From a checkpoint of a small transformer trained on Wikipedia.
Size: 13 layers, width 256, 2 heads of 128 (1 for keys and values), MLP 2048 SwiGLU, vocabulary 2048.
Training: a variant of Adam for these matrices, 355M tokens, 5410 steps.
MLP neurons of a small language model. Each row is named by its layer, matrix (gate and up: input weights) and neuron, and shows model dimensions 144-239. Each number is 128 + 32 x the weight over its row's rms, rounded and kept within 0 to 255. A neuron's up and down rows have the sign that makes its largest values positive.
Before each neuron's rows, "fires in" lists the words (lower case) most often at its 100 highest values on Wikipedia text that the model never trained on; "fires on" lists the tokens most often at its 100 highest values on Wikipedia text that the model never trained on.

fires in: "it", "website", "we", "you", "week", "who"
fires on: " We", " we", " it", " It", " you", " who"
L5.gate311 [ 89 130 122 154 165  77 155 117 148 102 109 146 152 156 116 114  70 153 106 142 127 144 166 173 161 155 116 103 149  96  96 117 125 166 124 150 178 153 125  76 169  84 159 129 122 121 131 146  68 127 157  72 149 150 141 116 169 125  60 112 189  94  63 110 142 165 137 110 116 129 138 156 154 155  73 184 135 119 117 110 141 114 122 161 138 156 135 151 138 113 158 102 166 109  89 115]
L5.up311 [114 111  94 122 104 129  97 107  99  41 149 170 112 125 129 160  56 162 119  77  99 118 144 123 149 125 137 136 144  56 139  86 159 147 120 137 111  58  78  95 164 130 153 117 155 145 119 112  76 119 151 129 146 139 103 129 153 109 108  79 109 124 120 137 121 102 112 107 138 174 120 111 112  82 107 116 107 138  47 164 125 153 126  96 120 119  96 183  52 103 141 153 107 121  69 159]

fires in: "but", "2023", "helped", "al", "trial", "of"
fires on: "ed", "al", " but", " 2023", "ign", " of"
L5.gate1188 [107 126 106 107 162 117  88 101 141 107 129 158 150 147  88 142 144 159 130 146 146 112 138  92 128 172 126 115 164 135  86  83 116  74 163 112 143 108  85  85 111 158  79 163 145 141 125 131 137 141 104 153 165 149  91 129 103 144 104 156 135  99 150 142 134  63 144 149 105 150 155 127 128 157 142 152 108 152 148  56 178  57 136 160 183 102 155 107 139 104 105 115 101 167 115 131]
L5.up1188 [101 161  90 126  79 118  99 157 121 114 124  89  99  97 154 202 150 150  98 152 145  75 133 150 127 120 128 111  84 106 129 109 120 118  74 163 192 187 161 104  67 104  92 141 134 144 127 124 184  91 171 105 141 101 112 147  75 164 123 146 135 135 116 130 133 109 113 116 110 167 136 127 129 122  92 115 143  92 110  96 148 176 118 115 148 133 151  88 155 132 105 112 143 130 101 138]

fires in: "who", "suzuki", "whose", "behind"
fires on: " who", "ki", "now", "hi", "ally", "ly"
L5.gate161 [161 148 141 122 183 176 142 147 119 102 135 169 145  82 141 110 124 118  92  83 148 161 121 152 105 139 118  19 157 111 170 154 198 157 119 120 108 142 116 126 181 111  91 146 135 160 148 153 106  84 142  85  91  88 115  91 137 156 188 121 176  96 124 210 151 121 125 220 141 153 125 148 149 142 107 104  62 115  96 172 126 129  95 129 189 153 175 114 136  85  60 147 208  82 161 122]
L5.up161 [197  90 188 115 103 151 113 129 131 110 166 149 115  90 140 145 115 128 122 111 143 144 124 141 112 135 193  87 139 129  81 152 143  87 101 103 129 173 157  81  96  98 147 192 120 136  78 126 157  87  96 117 139 133 123 120 158 122 119 115 172 128 118 141 130  23 153 182 129 177 148 132 149 121  93 179 125 184 103 139 168 185 107 137 153 192 148 119 130 145 125 162 155 101 173 129]

fires in: "not", "without", "as", "000", "two"
fires on: " not", "ally", "out", "000", " as", " two"
L5.gate1621 [130 140 152 131 134 164 130  85 154  96  79 130 153 160 130 157 118 129  96 161 112  92 132 140 159 142 105 115  68  70 162 135 159 149  76 122 102 165 131  78 140  94 107 109 184 161 131 123 120 159 178  59 188 106 166 145  80 177 116 154 110 137 160 117 186 160 188 175 139 158 136 175 176  87 149 168  80  99 124 111 141 156  95 162  68  74 148 128 178  92 148 117 152 173 119  98]
L5.up1621 [112 114 117 112  91  93 110 135 127 142  93 131 152 112 109 133  84 134 132 153  54 160 128 135 114 110 129  97 122 118 129 122  74 111 101 118 131  89  86 101 162 128 135 113 148 181 118 162  88 117 114 122 184 187 151 101 151 132 155 130 204 111 139 123 118 127 124  78 111 195 138 164 162 147 127  90 123 153 123  91 133 170 119 110 122 120  27 155  45  65 134 147 131 148 139 171]

fires in: "first", "second", "end", "last", "following"
fires on: " first", " second", " end", " last", " following", " cl"
L5.gate1787 [132  97 153  99 135 132 133 153 139  53  96 139 142 115  67 144 112 137 108 198 170 142 164  94 192 139 118 134  96  72 204 154  76 113 138 106 118 106 122 118 130 172 142 151 108 141  92 180 139 115 162 135  54 124 100  85 173 162  84 119  90 189 124 151 128 147 103 107 122 101 131 160 196 183 160 139 145 111 106 138 152  80  89 165 132 134 101  79  95  97 126  97 131 155 147 188]
L5.up1787 [104  96 138 106 185  90 190 116 102 161 142 126 165  64 115 115 118 174 126  89 161 125 136 101 104 108  85 139  76 148 111 199 107 162 185 150 147  71 127 162  89 174 121  73 179 157 123 117 148 161  65 116 133 141 141 123 163 107  76  97  82 126 166 104 107 132 100 124 160 123 190  92  91 127 139  90 154 113 131  45 135  96 173 146 173 147 140 142 173  82  83 124 157 166 127  84]

fires in: "was", "and", "alexander", "is"
fires on: " was", "and", " and", " is"
L9.gate534 [144 120 140 167 179 110 142  64 103 120 136 141 147 170 128 117 131 154 143 164 140  84 183 160 151 149  78 128 142 104 145 109  94 128  89 139  87 129  91 116 124 125  96 146 108 102 147 180 140 118 125  91 150 142 114  87 191 194 134 179 157 166 128 139 114 129 132 120  88 170 170 122 152  54 122  72 114 102 130 176 150 176 185  66 119 109 132 126 160  90 116 153 151 158  90 130]
L9.up534 [113  99 140  85 152 123 207 119 186 202  82 107 108 172 116 106 135 126 104 157 147 124 177 166 189  87  44 104 131 126 136 145 186 149 106 131 104 122 124 122 143  85 110 100 139 142  81 123 110 101 124 151 161  65 102 110 161 123 158  78  97 176  64 123  88 140 146 119 117 106 141 181 109 127 104 164 104 117 134  95 137  97 169 109 147 131 144 124 139  93 125  86 121 131 158 138]

fires in: "family", "species", "people", "album", "children", "women"
fires on: " family", "ten", " people", " species", " album", " children"
L5.gate63 [ 90 106 114 136 143 169 135 154 100 173 147 152 125 132 154  62 104 192 103 136 129 118 123 117 116 143 149 119 181 135  89 111 136 138 150 122 159 119 164 136 185 172 136  97 144 151 104 159  72 129 100 144 102 103 149 101 138 152 166 155 133 131 104 131 189  94 197 136 218 111 105 136 153 141 132 160 124 165 114 150 112 123 101 194 167 120 113 111 199 140 113 131 179  99 146 134]
L5.up63 [165 141 150 133 132 155 108 117 155 111  96 182  54 105 150 110 184 156 103 123 119  94 104  85 141 117 202 142 124 154 165  89 161 111 175  42 118 115 105 134 142 138 157 127  73 158 111 117 108  89  85 113  87 132 163  93 168 157 126 156 143 139  91 109  81 159 114 107 105 148 143 139 107 118 108 176 108 100  73 119  88 116 108 173 168 104 124  82 151  88 128 145 124 141 120 175]

fires in: "as", "until", "from", "at", "his", "and"
fires on: " as", " until", " at", " from", "ur", " his"
L5.gate1769 [110 100 119 150 114  94 178 152 151 145 119  98  97  90 103 115  65 182  96 153  86  98 133 174 126 102 152 124 128 181  58 147 108 170 125 158 114 115 117  97 123 123 109 162 160 151 187 130  78 107 145  76 138  63 113 129 120 149  87  97 210 137 132 178 168 113 152 124 124 141 161  85 108 183 126 171 127 101 145  91 114 195  95 103 126 140 189 132 149 141 155 205 208 152 142 183]
L5.up1769 [133 107 115 104 150 124 158 125 102 115 120  86 136 109 189 122 146 144 132 159 181 112 158 145  84 127  66 121 105 143  88 117 145 118 119  66 172 162 123 129  87 163 115 110 100 160 105 134 143 116 126 123 129  98  72 139 108 124 158 143 158 106 131 134 153 132 137 111  67 162 122 114 107 153  85 186 183  65 124  57  94 120 174  81 118 147 129  82 112 123  77 149 164 176 156 119]

fires in: "they", "themes", "theme", "north", "anything"
fires on: "y", "th", "me", " north", "east"
L5.gate1283 [112 117 133 114  60 119 103 105 131 166 136 132 144 111  89 153 138 115 130 118 127 161 179 165 188 168  92 164 154  83 125 103 101 125 140 126 180  73 101 135 157 143  79 109  80 146 180 131 121 101 127  60 124 113 135  99 166  96 114 124 193  76 109 117 123 149  46 103  84 131  81 121  79 149 138 162 163 141 115  88  84  95 173  79  75 152 109 123 102 148  84 125 152 103 102 205]
L5.up1283 [177 135 139 153 155 172 152 133 103 171 159 120 123 141 105  76 172 124 133 120 150 116 119 123 118 123 150 143 130 127 131 109 107 182 106 175 156 131 177 237  88  91 123 150 121 121 131 104 156 127 103 122 109 106 181 168  96 110  84 132 142  97 159 140 111 120 169 132 140 107 156 130 165 147 103  86 120 126 152  94 136 165 155 183 103  82 105 111 138 167 120 142 146  94 188  69]

fires in: "who", "which", "whose"
fires on: " who", " which"
L5.gate940 [104 134 145 118 169 102 142 129 154 118 127 124 134  74 168 162  83 193 160 116 177  99  75 109 156 141 114 110 205  95 148 127 137 100 157 168 136 124 115 126 157 134 146  81 110 109 123  98  56 151 164 103 156 138 130 153 115 166  54 132 123 104 133 115 127 117 182 205 169 169 113 142 177 124  75  90 159 169 113 120 136 126 115 149 161 152 148 116 105 162 123 165 126 125  88 103]
L5.up940 [136  92 170 125 133 115 121  90 117 100 153 107  92  51 194 163 129 167 118  85 161  94 120 122 132 124 134 112 134 146 146  99 165 152 187 167 136  71 164  96 142 105 145 105 136  96  95 161  84 112 159 129 133 147  75 158  89 121  88 124  96  90 107  88  94 155 162 145 163 154 100  99 161 167  49 167 109 158  69  81  61 143  89 169 213 122 184 137 127 146 154 154 135 143  50 156]

fires in: "english", "american", "indian", "spanish", "british"
fires on: "ish", " English", " American", " Indian", " British", " 19"
L5.gate1781 [164 144 113  90 138 149 103  97 143 173  82  22 123 113 111 193 165  97 203 153  90 186 182 126  94 169 134 116 109 141 184 138 171 112 168 106 116 123 109  73 160 120 143  51 131 169 108  83  88  97 125 124 125 133 174 129 110 100 119 120 145 146 149 173 123 168 180 141  77 145 186  96 142 103  86 111 127 200 130 154 109 151 135 147  98 119  78 136 139  96 134 140 156 154 126 150]
L5.up1781 [128  97  91  82 103 155 116 107 164 134 149 100  70  93  97 173 105 164 114  93 147 236 125 150 130  87  87 118 122 185 105  80 150 106 181 132 155  25 128 120  65 112 123 130 156 110 156 106 140 105 114  98 150 115 147 153 116  85 149 131 103  79 191 151  73 144 196 138 109 137 108  61  58 109 123 137 141 139 150 102 193 135 154  62  92 181 123 180 193 167 119 145 155 134 157 100]

fires in: "people", "men", "women", "children", "those"
fires on: "men", "les", " people", " women", " children", " those"
L5.gate1773 [148 150 132 128 157 206 139 183 190 111 156 178  97 171 157 103 146 133 140 126 134  73  97 103 135 151 123 173 104  80  85 131 117 110 129 114 144 112 149 112 113 160 163  93  99  97  98 122  91 162  96 129 118 131 160 129 203 156 117 144 133 118  92 147 121 168 148 129  70 177 111 140 146 132 107 156 113  76 113 152 146 179 196 117 164 164 127 169 175 120  63 123 122  98 107  89]
L5.up1773 [170 135 107  61 147 192 146 189 199  85 114 162 125 146 164 134  74 139 108 132 108 113 102  59 170 143 151 165 109 116  99  94  99 137 110 107  99 107 117 103 132 173 135 139 145 136 134 134  70 191 126  88 128 136 139 104 182 189  81 128  68  69 115 140 140 112 153 157  74 137  90 106 117 121 112 124 119 109 102 159 150  91 128 105 112 153 130 137 122 102  79 101 116 101 157 138]

fires in: "he", "music", "research", "organization", "she"
fires on: " he", " music", " so", "arch", " organ", " she"
L5.gate1887 [150 125 153  54 123 116 147 166 139  69 127 112  83 143  87 127  90 216 148 118 185  67 140 142 141 182 107 195 114 103 175 124 191 166 153  92 138 142 184 102 109 129 136  93 126 194 109  92 106 188 129 106  96 140 153 155 117 191 139 128  94  46 193 125  95 115 123 143 126 137 133 193 173 101 157 141 130 135 143 130 151 127 126 122 108  72 136 150  67  74 134 122 110 113 109 145]
L5.up1887 [ 95 166 182 123 146 155  49 126 122 121 166 102 125 184 151 130 121 163 137 125 135 137 143 137 181 118  78 151 201 173 154 108 117 121  80 143 105  95  84  85 164  70 120 151 121 142  98 136 118  95 201 166  65 127 135  82  89 166 145  80 117 139 129 114 158 123 124 111  89 137 145 180 112 153 162 132  88 156 107 158 160 157 100 116 194 157 179 172 118 103  89 110 107 119 141 129]

fires in: "was", "competition", "expedition", "is"
fires on: " was", "ition", " is"
L5.gate423 [137 158  69 162 126  82 158 119 144 154 115 118 152 137 131 180  92 109 127 168  95 110 107 178 117  97  68 124 127 108 106 131 166 143 165  69 157 142 152  67 135 154  59 166 111 131 196 129 155 151 110 186 146  93 112  96 163 148 167 160 151 101 146 131 111  77 121 130  99 110  83 115  91 145  92 132 149 138 124 160 119  96 139  69 101 145 135 168 155 126 122 150  53  91 148 144]
L5.up423 [188  91 137 104 120 137 179 176  85  96  86 100 139 132 176 112 139 138 159  93 134 139 118 107 121 104 163 105  88 173 107  91 137 128  97 117 160 188 101 146 137 101  79 101 109 151 101 173 158 121 150 111 115 149 175 105 152 117 153 107  94 112  98 137 161 128 127 128 195 150 160 140 163 105 120  58  79 118 110  68 168 144  83 131 223 111 182 195 118  96 150 182 101 121  56 140]